config.toml
num_hidden_layers = 8
num_attention_heads = 6
num_key_value_heads = 1
intermediate_size = 4096
vocab_size = 50257
hidden_act = "gelu"
norm_eps = 1e-05
attn_scale = 0.0884
bias = "none"
init_std_qkv = 0.0211
init_std_o = 0.0
learning_rate = 0.000768
warmup_steps = 507
final_lr_fraction = 0.1
dataset = "wikipedia_en"
MLP neurons of a small language model. Each row is named by its layer, matrix (down: output weights) and neuron, and shows model dimensions 176-431. Each number is 500 + 40 x the weight over its row's rms, rounded and kept within 0 to 999. Numbers have three digits each.
After each neuron's rows, "fires before" lists the tokens most often just after its 100 highest values on Wikipedia text that the model never trained on.

L3.down785:504569516541536464517442495514502475459491451581547522593527550489446479525539457518550518547528515504474484545509541419507506524618486491506463531555430462535577454512401583468454537520521386476472520492467487443523478453566465487543448450516512513446508562462466472527570506457476529497493479470464473509512541509522529460495490426592441568492508478437491450512489506501471466479540560514555558428472508556497513509524574534517496493480551556521509499512494457490480499464501506530461486482483494582530557485513499480486509490476491502424481475511451485461507498477483506547537550457558549431420465482436500508490557488426497501554468536516420473564542441512447507443510442577417460454512456532556469504519450579495453514479472516500494510580483447450463505460510409
fires before: " |", "–", " the", " |\n"

L3.down1264:479402436523512501552491511544477532460445491610524574544559494505515431505503544468437459526517492493574538528518533464503488453512490507447520476492485527481472485519546527458496505500488471519536463514551543541447528504477457481469437495470550516594486452479547490514469518496478537525582498458472480516460528530546529482536527461468531569478439521523553468486575476508524466486492476478432467475380548501506544536538512458502554512419472513521422448489468555572438500494502466559536498453490526507439496542437411459473508526402420505487528489455508473550451459519461554540533529534472488448492521548478505553525502606498509407549507480477437591430525506469484466519536499601479485541443447512424474440497510539532519498522489505524462545503521451452432495448557479
fires before: "4", "2", "8", "7", "1", "0"

L3.down3536:463552506490528503536550398588499522509536385481565470453542454497485555518546512551490488434464497498560502504502413484563538526485377486490485488473488451547504491418436472461452435471560523548433556549495472559540503440462496551451468447420469507492534447489496506494513460545510488465509435586482462489471480447475570505485508506512479506450519470556557519519472459509508511508494532457516485519578473499466497470507571623428536478473578457430504544523486456476538513500519505460530430569501499468480524502504445563545504533504443502483521526540495535396534497513470461487438529480532549560447495459528460505455498458517547526518537477550533459508474489498455468458523503535537495535503490418494508454467463499475523499489480551501492505425478510458458464458418521
fires before: " |", " |\n", "00"

L3.down2600:556512476459488507482540490484557512499444526510595513470457485464485533507478459547545551468523499475439536456496482442534448527550454519507523529520439521474445482482494518513543405523494460519493445517487502549517493443571508546476514534515491464544498480617441526552469463556450495544527477531541510466422515499496549426512464541573485532525486508524529532526412513471535485452485505512463481545478472510571552538457455526408467490561436455560497594426538387483471489524541485465511463495526511526538437553561530569479499518515451507512438568554442478451474499490602461444395484489520460402522504425511470465490483522489477516497459508480466432591436473528444468495465479598530499479552516516554494541443490516495484486472559473531469486415550501550468502486507508
fires before: " |", " -", ",", "."

L3.down16:476571582469512549506516533472486528528556496450508503457458501540495470481491431533522426558527610535481486512430542597508516501506477485541507487522530471479499566525497503551496435513504460573503503524506431540526538538453520480496560553552541498510494548487471510503489484493486504465540518489483544497533476528422470525521466508545532512524475496500529463539530506430533474543477531478543567462488550474501511416551431508524484492533409605503468543498551511567504493509473445514520510517453526475510504448587517477446430454477498473487431423464521452469512499475488494473511509488562487498511464511520572523619540432541532467442606515462498524480524491469550438526538537439509499462431503522534503558493452451492479448471534579446512481484533477482554541464465491
fires before: ",", " of", ".", " ", " to"

L3.down3770:530542536518446470503506528500564539501490513452523498485438574499525439442447479495477507433519549532534478490535506517529547452455542464567487503533453481480511576477494484455464456499575523539477514505518511535519437511459446487509544486481464483514471484545529440479543495492568501498569526582431509536513527487525505439513461540473521441465510493502500440508421382543458492484409441470525453451490446516457476485500498527471480484483493632520430488538501499452440490435435481495469468525482464523556502494518497491542508537450493474538446498529507508523508512475534582513488420443524452439514591518494498532573410549512458463467464437442461430513520414507477478486505550511394466433505499532494500499495511519521551530504579456527478496486543479536523536481432475
fires before: " |", " ", ";", "\n", " North"

L3.down3569:602515535473485559451468552477508527535526513525469516499525494457524548588509532440617524548464472539474410491507540522546424531498502469534483440505536487496520491536482547473479450542547467520489501502517436459490456452377487516521441498485476430481514430523474510486500509477474479450505472490541542498500528537456475469453542510428474511519559541509533555508513444551447434495482526550581446503581568441457462444499499561511529534497504578523482507502521464539554492476457448486550559524484458452464463460547495498496505500545506488435420517518471555569515452469503485547495477431509432452574456509510467540520463555500483456480466474471562513526487564493526530546455542537491549541476507521524424410572439456570479552464445560450582478488449480479519480584514517
fires before: "==", "The", "In", " "

L3.down2383:484505519487531493529547513524480471477486563491457436496530482511507478461522522450499440458504530512492452505563546531447528562487478468530475490477584506515530506456547530524494500466468542478587495513532535485480463517489517503481520475519436503541364484500519526545582543452475463528534476476433399446435471567487486484505504495524499533568513562491522502488445453433530537452491510484506562413511492495426496515435496505515464495498479478517470464462448534540423491543474522522450463528505479426582548461522526469491527516498443382454472497489515582506484472439533448531490474500493510435480455481530485498443518488474479549600505435536449521546441513468486518518498532439518513487480577498506595547538502518509470486527561557444469499558531474466491504525586492
fires before: "|", " by", " of", " in"

L3.down142:437561575548490524526478508498580438527445532516508472490509510493501489479457466545471500523511569519520521560571500502471439490458504527523589552476483464484505528518468463487455502544474501581513474471529596508569437565462537505453498561467482501517467419500505515504500409456483553534521492463493520502518516524564512541499436511546498441503531517533487536526443475464470457537494408478447499489511483469434487558439513463451547532503472499550493474543435596490565546569420523523461457495438501456576464460473474460493574484544472461470488517554496500507548460592546582429518466491482495527493445391391404455468479470460504544524516494565453438489487478509533546461490520523554497485521523458566494484519561475473479500443532562462495590510561505513482516486537482
fires before: ",", " |", " ", "202"

L3.down1794:450466475513486472518471426378537494562452474487437456444483522505439510507519508479537474453560481546474468447478498501476558481462439486567472465457530506511462460545600531535572533504474550482481533475573464559492502551514522466509529534518415475483558499536500494516466444455438509477450539492500527440463495518453579597454489529495483475482478520507517453563515450518475524504485584488499508497514422486549471479417414534495504494530436535526454488489501463593469491509476492484490462526495524433528596589533508560523466563427443471520542510501552524433515511544431504441497499404489445472572568512504488472471483453481416526507579524513461574552491452485487496543486466515570564505553538500428480543544519506518492479489532486551528499512545566531515487525492551
fires before: ",", ".", " the"

L3.down442:466501484536577471539456463502464458433474465502561488471457474502587512549512509521463467515475537545465426486549460520513477537477487502492587494473433470551443481548464528401530445475535482516448493513465505471486451510537494559479527525460530517462462481557500582499474431516499453479641409513534521538518499546526512529591520509480502480565506498441534511438444519481479475476511503490450516470496544509513540525504504487577467513443556556451535488454557564516503469574510526538451498531434457510399501463541466479475450485517498457444474582547451541539482543465547489535528515540473433533507535482472578555578464440576471426545503473493527476532458500495588540485527493494535405576535483511520484521452437486499499525554427523522466551435478457464543463514528461
fires before: "==\n", "==\n\n", " of", " ==\n\n", " ==\n"

L3.down766:490452472555469588483500468473481445551515524447508502542507435553462481515561520491456536505512479455491540535544500511510514497508566531477488488511464545483508537434439556515502625487517532460536448476530481524555569471519491559462474448421426536530505476429530567493489507471469524595584511460464526523410494530446492538547536511453455465485477492511471482518557525478531508470534521463491501541515470569533494571593437446534533532408578424490583587482518520533478462587486581492485493504517516458473544492468473437416504493453503501495507545561529522514505479521478531482461442505481543554495467585529447418501465463513472558492552498549476602498431536519466533480483533494528531465441477498498480522546481489614484413442464457514592438474514539515439462508557439
fires before: " "

L3.down2250:579452521540472426461527499599569500463431458513502486496576448564485547475562411489486493410432454489534509472518534497536553482521494537614482537487467473491496519456478493476523535526519538494502570526459471507518511565494526426457530484470505446487574472584524498526472525502518538481518549534501554554440543516515501484465421419437569531546505501530535549494413551530501495546550475508533519480517462475505486511500496519489473459524460532479491509540541444536429460505529477491525406528513488451480493443471541576479537489455404549521516516464493454462454464502500458474436472438462476514533497514529479530452441562607522495469470455470489496576498532551458485531466517518502571542551524489478450509485556534557542501453536528546496436422563531430446503468467549
fires before: ",", " |", " |\n", " (#", " –", " ("

L3.down1567:518431529483423508519477482569457557438544461451468444470486451516526507548543501575467465482526547525533463534510545510466527479517412485441475433532515437576567573513508511510506483481501520496447508388548447538457503475426524441554398482547490553527540473528533457464503529531505549477493470553485523429467514515456542490472491469474520498487520503520550523585491464540445494500536545500488471453411494438543489522511472477438553496533392508465466503460535541484545528476457464524581461484496528480500462500519497522473535434475374525501542557479530527565594463447507484480487490468587441470535515530447505510521522445537540429555468516474542540566541528499507501497512531503500543529497496504436521536472434521532497505490484519526520475521516510496534493507525553
fires before: "4", "7", "5", "1", "9", "3"

L3.down2897:505523503552462582539442550424482538504524473529465475555509459508538439536535504490519486443550502457576550477562492460518491467473592482448585448485545482468490521515427463567518473491414449499484514542480543506516503465488502501442513389594539506476507474433549447576524542513519534579511547567515573580447562479476581585467438502565464556559508486480457557481534514484525461475386564529477493465432440547510530512487533482489495487557520471444468543517472507500452520444503490585510510502501562544493488515465511536498482409497509506482485507493507537511501451515510504519500545446470449575566464501472486586454498498438569522494484383516512461528524527476463459530494395455543500452577535450449441497526513550530505516546440497487549581520497516522503523449554488
fires before: " "

L3.down3831:473548446524537532503542528557459458466467476516461528501486449481481530518489492467514493537500523465460503472622477465518524484488501467537527588518431550509488455545553518541546501512501480582482540523527528562571508493507468529474447497532456523505549473493507525412457449501542481476423566553555517476551372463553534509467476487422559468535497520588471459571580499473543481485454496471470537424468469484481485451412445416485430530429462495471488476481518533497449549480529460501554522563544478511515488518539500453532479493501462524436543541532472433505514510535460477533459551483517512531444576487489471486476468516472553467493514478438458526487519434479552479530440485545552495443575503509490605478574517422529516521539507486554579514582442457554484521540555471
fires before: " |", ":", "-", " |\n", " of"

L3.down2915:513554508510466474474490473511497525495485508453480543466514499492452480562466493452527475448490517518404500441477506544521443473469494509527511545503422497512500479516546460508563496530596540499483513502531486470499486545518541507502542517547482504485553514519514503493504495536470561484562579531483578517531520467476471531513473472522499485568518538501497444496494478501454435452545538488532572426513508550449463489452523527478498522602492560485547504564429462531458431472517550492503584525423503521456411477494529462531485499538502502492534534508536483507503501566497486532514509488494516490554483463550508535467437501580485450441504390439527422566455463514514504556467535545501520509514558519534476547502490454477563520516458440464564516509523503535491492548433541
fires before: "201", "202", "200", "199", "191", "198"

L3.down753:525474509482486510513555440549462427470460490451510453516525434496456489541557540426482516411532523440498462520492467543427466522472537545502504535497445524506450469492516453519566489509531527552558465519488501482441469490472419502427466474512467527601555507566689454520523508521476488469554483544518538471438565426437451448512508445579522520498457566505428439539481523497520472460563513473505534579479496539515512608427465504477557543451572521449504505522488470515497538554506556533443514465519553506494527460480463418541564484530431581532522463492525502533498471480501491504459469425455510540507526468566442534413475536464493480453518546467461470508485510529453532546553494483454551590529583489494535568502527526531492547456456493522565461502539502497525553436481524
fires before: "202", "201", " of", "200", "199", "198"

L3.down552:489489496479477551493485534520521533546514478505451510452483474522466526529510514492545484518444518449473526516478482520512431551473445433486504508426545488482504537571535490477460432435406521542497521560486464567484479480507466565477497448438485442572521471488559481566439548528564468506531537478483457489473482555568524484454519537473482519476485494578526499547553449511500501562428518535493448510474528517456501503500489490483506564477525511549464504478550469535555505459373449542537511522462523449486520447537504508507557545504421539551466493539446602529536525466544581461467466462574537469497477452574465562506510512480493535486527479470550466526338590526571500550546494496528489529520566507503509490539481519477516514456477589486438500424555525480463593535530471
fires before: " ", " the", " MS", " in"

L3.down3425:542493568541519459496522491534490543485530532536496493524531491515462472540564514430487502532570497505530483515495515533481516538512495456519544425531484446579594535474418502507490575508454549497494446550481497542499518510496463478514502511493502433520480410520525452527515547482515486510589419497514557533531533508459495473484575458501483537521516473516554464556494463579592520638443506506532422436494513468505482529473517431446543535500500484550536518510542521534480496506446445494497488479455512590504522500545479526520427480504504517463439521486459576527534479482428497458436505475499494495516582559465594466510523544506481534464464473494468555415550560488544434491527529500501476564500488524467502460510485567466562590454498466523490475466437443452559478500421532
fires before: " |", ".", ")"

L3.down1396:511546527451489497495558553522541505482523520523473470464488495488477468566531504511542460444437413586496433381486492541496499442469479557538510554472463500474569510494548454478490512515574503461508504491527425481455527481470489545464505473563480476562508478504502496534507520571470536524575518524508483449548498455489456529496505458507493521582516518424507542558510527514503474518507508562519505481534475517457509545462530491465428526570507544452551589487497464501457488461557500496518625487475525571527522478509474493543505538499475468458477579488499491536545488484559505558416487511428510483519479498538519559569499571549500523556484504458567493522454458475533522487488501480428483550536516525550478498437489499467478490549503542485458461519511466492443490505486505
fires before: "==\n", " ==\n", "==\n\n", " ==\n\n", " and"

L3.down1213:449477517571529484472551457444486558515546456537523522554440492515520602501449486485488511491488444522491568528512456528511485437511480469462500486483472538452501542524511429534409451478486474511518500513501540522479522525422493533521456500512471480580474527546435472492522568559535528444506467508491511446457482491512486495543508504506532500527531579545509513457427520483498479512501448462515479483524470519480509410584471552571458487506495482506490532529500512464432589470488531462476461522460481510535505513468505607429470535502496480518515493484567499467539415483439446570551543470536482576542550476403523511523534478453512544499501428491535505495454567502505459557475600505446579531492547434514523506480480472406526511531550503534534519470468513537488485528474420
fires before: " to", " by", " in", " with"

L3.down2285:510551412581480442453500435525511489488454481501501456553526490557536488540515486484539521508563458581522573499468547464502467504492491513503499485459523463532473515506587497553477472507504530544450494525485588444490512488504510511519416437512495405485536560496446464496502455483544514533499547552405522520478556515489486532578529504490545514534460506444511459518461471500474497496546567568527471421570439441510514408489549447451488500533529512538486529428455469552503492531502457465533500489496548479548500513484441549535434480489472498474484504482591572544469509465480503491508434555567507530467520522435545542508516506463485560530531469416525492473501513454502571496560489483482517471511503395491520471502400411492527469512500565495491516459542523565488466559577469
fires before: " |", ".", ",", " /", "–"

L3.down3319:493473463533463571529543545478560544526544512511463523538446424492479519453487475447566505516482490549498520484591580430437505551538547471438525546482487516490520541452580504541493469525509548532567537455470496523507466477502499479541488487559534495430478568483442509541439373508532501459475526486434529466460562577443543475511454481595468524499545528483468484553522504480541450499451544519486507521492563493547540481457462462490454490520502540531526565448484506443592528455461449519498468452534494499515556527519465482466523457521555487548544477467468451468490537512558549465421546505478519512560409459478490458589435461505478509536487410442463485491510471569468547541477558509532421483479460497550577509482471546558503476584530492537453523520506500534463506467491457
fires before: " ", ","

L3.down757:499539465527512582506457511524504487539487556488465484413447470476507523569513427516584454508502524503435503471376512518418502439491397548605482507462566478526469524484489439561502546515567537511460466513471519450501549440570470513465472529508468490414504498452563484474562552473537463503501488547494497511490529441457518563445453432517480530467492490514489481446452472418535499530400479492532510471473470481482502538559580523477538470541536507493528476463527571483531516487531497497542506497542555510428460534395466458525455515552496511528498523503547526523512407511513536504466477558441474523539557541550447564536469619510529521509531528511448510497446518585567505467522444435510543490515501513447536423468475538517490511490456531539550553495420500485477529514459573
fires before: " |", " (", " -", ")", "0"

L3.down675:568537541462478502514466579498479559491551512414435530379441489558451503512471511462520557541518466489545506499525526499465505468464568443460529556486417505476494511558483507526515535509544451577541564542481447481492495491556465438526460511491483476552502590556529554460487530519489484483523520488469597465523537525500444481566497435455550520483549495566454405466557567519485490455480538498493515453498539531465463408506458469489483450496453560532501517458479484568484504447509462544576516533502470507526501551540551463527441415512455515499480453530492552524421508492430505567489543525503500492493499511515502535412428486476440452542550537516472560513556555473501486503500495462509591512460534517481544468575504541491559461530492522520567540444437541439561529429502520
fires before: " ", " Angeles"

L3.down1443:554441516488519435483495505569477554457475543487536462522487424502526491524472517463480493505545522553545475508545536450534580504450591450509448513446421462476486476503533482511489540525525569588479586583523498523490506524455510507567412500553534501464562448513494478503517489447499563492544536415516451529530539451530478522538521581484473481481521432462569515476513458548515473518438470519577447463513490538510461541468502412529514435537505575457464506533489555522470460402532457496522519463492516471565471551524477483530458599495480533426491463511418474481515548602507493458460591527448501514422515421507390477618544463554533504491464510537471570510583549523487539512495525482519484522506466474478552451533533488509509465454513534505524413465449558466494527497467490
fires before: " |", ")", " |\n", " of", "+", "."

L3.down1160:506489550452471538513481498537592465543489506545471472519535545496476450558509503472458514431466542546509521508510549523494457491502574498520426432484471531469554533461489436483476496424425518510437531472523494554505504510508491536502439482475510538547482501534531514527614498547477534524668586588502480483558477465559482465558475445509554499460512536460496514544563450528491503475568543533530477454504532433516514562527458539495475491466544463496452538502486483473550484494497521479465489486491509464535512514464497473529444507559499586454451463483502533544476461518561458438483527499554449487506462559578450536498502454498492479463548484443533480469500457511507544512524505500450494544496451603466518555549476505495461510440492488536541469456489416478485476514495461
fires before: " ", " the"

L3.down3199:551453500472443448507468540454478482479505534486477503440516477495569489501475480551530447463458458491468542516524508522569561502530469491546388472540547511517530559444461454463499520498462414447429480542443534477468503457504516504491459481537485498494545549562519508503520526572471544427526448529489475561521485507507480495474550487482515460506509476539545483461493459498498515538475511499525453522434522407497539525565563467523416515529433542541470479458562460521425554415419558582459499499533525543493520518571526548543534527502561505510468504517404540532573558490482517454425475470444441450542535533601505514524466544514536541498454512445536456594488558449535516575502495442466568519523477562442461499551453505469528473505421439501505519538544469518522550479442454
fires before: " |", " |\n"

L3.down398:491456483532471519460508539508432437463445534542482497522575534501513533522434508504467506534549515505499407576494474474490456458456516429520441445531521551508493465505548513532459542452551450518505478463563529533463478547500452503499483483472504438495473490522374556439438429478435528441523555507463453499478457500421488568497495550461565403597577492446508540549581432485471508541499457475458456476497473447589461549492507524512543497557538483489464438510514521504554513486486503571396460535460496538536532554479442498473463480488522497445463456497421468567506516497532490493548512445448512491502458541523479557552479444525513464491502514506466525548542503539531526451507491465492568529486549516463479557521521515478534501553494473496465547450459510489500508573503468
fires before: ",", " of", ".", " in", " and"

L3.down1564:496553471474508512476496402562455432513423467482441526504485522452474460556515513480510446487460514503583472517479472555486510559484499459547503495530508423485448493458498443568467507519446460519524445502561512489529520461516489563535557513497518491559509523575526524574474493565467504491547532470583529529482501498514490525464494528487520470476496436521472461534461420507535593485477451475414500469550532498478435572447547405472490515524473477471418502496490434504464514500518563504519486486511407448524452533511546475542483539485396463458496520585513509483484543465494487532501483523462471502493502557561463533485471550536480481463483465503476501490480510480562558448482533493529508512519513508441516557529458442566492506500480471501552410544550487480484499517569535
fires before: " |", "196", "195", "200", "6", "5"

L3.down2698:487524524491472566479506452508501511465502521547481549518521470481520546553507470523550506440548498479544551521500482468554540494453532493574520510521388422464511545559542522503587531487467511497455462480493487502477527455551556426506492445510466495542452521475465536519508502547495523496440426457553528571531474546481514518462492543547472578545481489554555515448500481525521551531481489505513459483482471513541535494493484537530476500495464509538559505519509476427468567507534460448559570480501533538489466518451526493573505512524447502603466492487496485548547537478435514585455448465457541572476524440549529519507498466451510558537536464498506527531507569552511536456516431461460456478554500519593509456511503478502505411509464484518499580528532515519541508516565493
fires before: ",", ".", ".\n\n", " (", " was"

L3.down2148:518479489529479556453517448529453495519451523534504509493496511472499501465575508576482551486521456422515474451466470492461486492448522561506523436476470467543557472449453521484507467512559565514492468496467520526508532493354444520519493504533491527459429437443542540582581504534518529507473545478417538433430536528501528494538474550490561488498482457539516498544578470513505533485474535453554481370524516532435454483509550576517474556519496535468523508544547528489447509484498498488530490529472415458390553488460486550445568514492401474485506536525510523525504497458575494510494473416571448463511485551497524518456482543561513558487502527539522526481439512491521510453442509511420499514516477514494512481447484545507541518548489481510521520472473470504430537490542448
fires before: " the", "at"

L3.down3249:538496466519509502565485514446513507526493567457546504453463515452585451473521478514517438504538472535516515448557539519468485593550587476541520504446514456446495533470544494554537431522547528537480438483501489470566496508522504493558522403488504447524555531520467483504538504508464470471527520456567553550531525491462499555514474471537486489434508526491494468496524508471431490489514449482398493554480527438560497487540505474536543500542427484540533493529501535448483465494563464442533528542550500524444530535538506542404449420491587529479437443508435574553536541560478492475460527543542424531526497522473489550572432514499490489433546494488513542525505557534415521478553513489559498435457488492460486522480458457507536488506500522488458576530510528512489495440503429
fires before: " "

L3.down3639:524520456444480513555493493515544470445487509438496482500430469549450571543532472456606528488450469500473475517486491504549544563483529490453551525517520446483473516512565535499526548492462550590456495491470499492572480483442490487522518469453529502486515527531539495533518527520571509514361552483504531469504470478476462518511496526534536477581530407556490473439463519568465510595467446507511462465517516453493500412468452526534550535523427516557478509492479501499488437526473504414489540616584537490451482425497539530472462423505461551518497479558544533440527500445492452462496445497486474518455513499536427488457509561528453498591490531507532542485454522472522522506553510484539573480471557516466462443421491481434590404439531528489498534490425539465509451569475514
fires before: " ", " ESPN"

L3.down515:535393460524495539488503484539447543528462566407506438427514411529542419438552502532479466462476544537535468505513496502467536567506511537465482512535479458524526463433523506559478518547513472540451447567561518514420458477481506470490461471519446473546468514469532478522599487521494490551509505461465525500493560500464509468504452562539472506486558483453523485485548504514532466521486510446459471418481507474499530525452515488453557562522532440484483483490494563539557504488501474555557457546456489479429539495474473449475469469491532529536524473500455492527494485445458506522484484498474502545545507534494514603462530499488501569492479489477475579516518606540517506534494516516538545580491553460487541564515459507518522428567491548499489508469527516475462467492474531
fires before: ")", "–", "-", ")\n", "1"

L3.down56:486529453586482568478488416480538485482471427448524457515509408450547561498481506498510517457535499502494542455542508486522495457527506519467545560488564511492443463527590552508488459548488442537493499485468530486539569473566580492566469516541439502564547479498439489498497479525461507551421540410521415456460533497448524560536466489554385527470558562473554434562486554597418457490500470513582467462455481518530583549509498509512466512494511470484530548569567488549521518505590511515483451418509500486503433514431572517533490511490451543494549465483493382507460432432479500454494468506516471491497489538433540427468509450441483511514475500449488508475522492540525509509522503560454521496506568447512457457493497511517490508500475480567494491534469475520487544537561465
fires before: " ", "."

L3.down598:498476587524509539509534513477590493528538499511559564515528564483553555502471496543438469514492549463630491533506494464521444543480490495546544491479494567542476429571388461502512536512507461509483479495463506537516479525512472456501469461558509537450452457476513495517454504498458526405528483560491527433505568503479526459642528508514488406491435507519508590506433506544512486489520462564480510476563490502444545449524524367500545574462562613532490500489466474511533483524453360464521426461513525452506482509525574472525483491474540527472461474549518454518512482444517517457487568457517491423514456504439523408555493482517447488507439545508495509491468484506483588519510527438472477441523434518562504474541489526536467544444567476492491412445507481450560471494541499
fires before: " |", " |\n", ".", ".,"

L3.down2711:500533598420509520504457539516481538460450477564436490440527482484477585475494419399508496495483442523493521500497544523427423431514419477520439441504473519524503498497469616514477585493474480456524542507606501475505547522543533419439456525494536531531505482459483530570441549518576468469441445508493482482489461488517496518465520488506524534506602498468501445412493517534502421529489497514469479506502559469579498485468467550521548538556498543581561496452480522465488474484484529568556562484528618457499486600522497575523472445531510434494458462434493498538466496479478548478532467467460538467505495481481551521532438433419498457545546558499443502507531499492470489499548470500520476437512494490577592550538532498514492424503513478497508451495454432406509477514444455
fires before: " |", " |\n", " of", ",", " in", ":"

L3.down165:505497498531431535506505511534547495441523439484473519380507537504563432502478503492477484506486477469491447431476512503557550518460501477511541480533541453554437548498510490484543487491453479426480514451513543529544490534518540535531504570545443549469519530463440549547415491525522506452520475522425478475550488561511580525496488527537539504508566481454448524471383498504460560571442472610544496551519506510495511458487497477519465456504485493546451446503477483437459527548545505491501512542516449515533511467533515547526559505538510413505532520566469508450520548534463474460528500464534425460519439529520528493551455475458492551501500565462479544556489453449433451465484508481506429518482507533566445498498487451493450515478489483502496514548514458504514592497537532
fires before: ")", ":", "),", "\n", ",", " was"

L3.down1269:508462524500518493447519497486477561577510511542463476481609507451507524470547522515509458458567453471453504436443479474459465481481533474505492540487525507475552518493534520543453530530534515518483509512460500488466472424524491558564516506489508508544581462493510443541516498489418566517548448523518555517559544511540516513446505475530494463523516452502544461610500460586376506478464489540513539447482503518475499497501478524546493461523510512474527531483513514499449438409470570502507522537511512471475488546462511495449494550523487500484518490573420502490474472542490550479527501526432475486553515530544519488510440491508463476408516509522442505430491484490555558437403469574432454450468471514457555511544496522455472521498523427507529456439510491533472487576463497
fires before: " the", " in", " a", " with", " at"

L3.down1690:448533498512537455481447513517575439493512498482488556458458519486483526532421493549577520526452485486471438471462544514483540489458542539486522454441464518541510519561494456499476494394491566560543514507546473451465428507538487524463555448560544450498509506495462546509477531495535531480466537505514559516488517454495528467487492534523465462513539499526502505480503498475540541457503474521499496493425465495538469457533506450495564518563498579516463487493516543429504529481497495433508614470519513541562527499487503412438520470542549515451542416553534559429523513446510498504496499554496473506517463490521462527471504531501483486476547480507496529524456469541561440469427556501517537525454466563568558482477503431528448457415547579524516538503516548494525469510476435
fires before: "==\n", " ==\n", " ", "==\n\n", " ==\n\n", " was"

L3.down2644:511497506478409481464576511513561494513542475480535500550498514554483540557532490467487520541519554489558441539457498504455471520486488518537551424564473517466476462467610516558547470522470507486533437481447489508519489554477537529559457539509483554528416480484509507559508495476498545446559401503444439476507518503516497485449501462570500442530476586493563473534544474517433566506569577514517458510539544490433470522543477517506559523416525504515451501511518504481522493494503474544504476510476481454471532557440490471543483486491468470460470500520496496512437506538552512453478466471489553540529401495478576534570469490460540474463434549484475562444545543554524540402535558487483508477466489496513505479520496508591523564466501497464500516523506501469525528556527478
fires before: ",", ".", ".\n\n", " War", " and"

L3.down2621:485516541544498432536502562449533503560489534497519588510410536450510572520485475469588563517546517541507459463482533543522513500469512481517493465424454545423525595524532522433528468457478514517504518511549462559475508489496465512484532532485502498517494521607402499507504506519506520464379566521421474521465516533511596494465527565462482456519443512478455474551515534530459515443562526513496508527502500429520514533493482559488468466516537504455478513470495511458510539496466471478493525475479532451592508514502520533512534474470522465466555508520504403467504520465578475502536546531524458498571450451440438490495428451503450438482570569535444483523550443496488408485524430507498504510494463531478496531531488493496446494452503470457452518514530484456570468477458535
fires before: ",", " to", " ==\n", " with", " the"

L3.down3089:466483583500511610457514477494500469535467450491420434487490499445547479432495526514507465561503550527496558506508451502499508466523538470528513488537531529479505450514500495458472493504458483580498491552509460484475504496503499481516429468565429526548524471467539497539449432495492496518516520492490507465546582519546373501471459587522462497511501488521439453483526526505437491447461530498521485517480524482519527509495455530485542560491491463449511462509487494471502511461457437603515570538528495505407520443532498573443525518538560463501514483529520477582570515434517506487501525504512467489550566402522462537488544506464443448482527499518557502532455580504548573490552530418607408508444519518530515511506476579451465460537490521424453504446490446451446470506531502
fires before: " ", " the", " %"

L3.down3414:487505498469513483530534552551575469409505498466438521514516498499460499383487525527519496474565466535527539536503524496467543507526472502510468444471483378506520480472480523540561487508565506436476532480402548460452535441505554445462458437562560540577549529476536502447468459478496493499522472504531528409512467460580480491557483515518563428505510460509540465439536479640489474508562468523490462471398459437568498432476519454521485559556497524537483475527524504511466503479458497477472520496531483532509500491476471501560498517563444549463491480473547501498419513510565447505439531538519455531532528528538474478544503469480516481508545430472462463430512503519508530520507491443549528513521495518547506463529540487440485474466548540527497439474478435507519526459482544
fires before: " ", " —"

L3.down2765:524510517494503476552403494575520506522484521478510441524463434469581532489546499473535456497448506501541494525445447577458426549443419522503477430428500436468573437455461551508470501527428484540529511476486508531558450468426551547465447468531553502516491509425496571557568487523485460453486445525431510468455463510488537518538460537559495485459498475532481482503440489521497536561489529515526498554530530436565525549486538508504519436467557446526525510469504536534516472450555482471594515473520502448461510514454501547469561443468397523546494497529532546434507466428517479548465438465514577475461463533544493519465529500485482529454512513518516492490485483441555540474486464445471503506452495464455493497511458549495493434497446506486519508484565479500432482475605508
fires before: ",", ".", " of", ".\n\n", " was"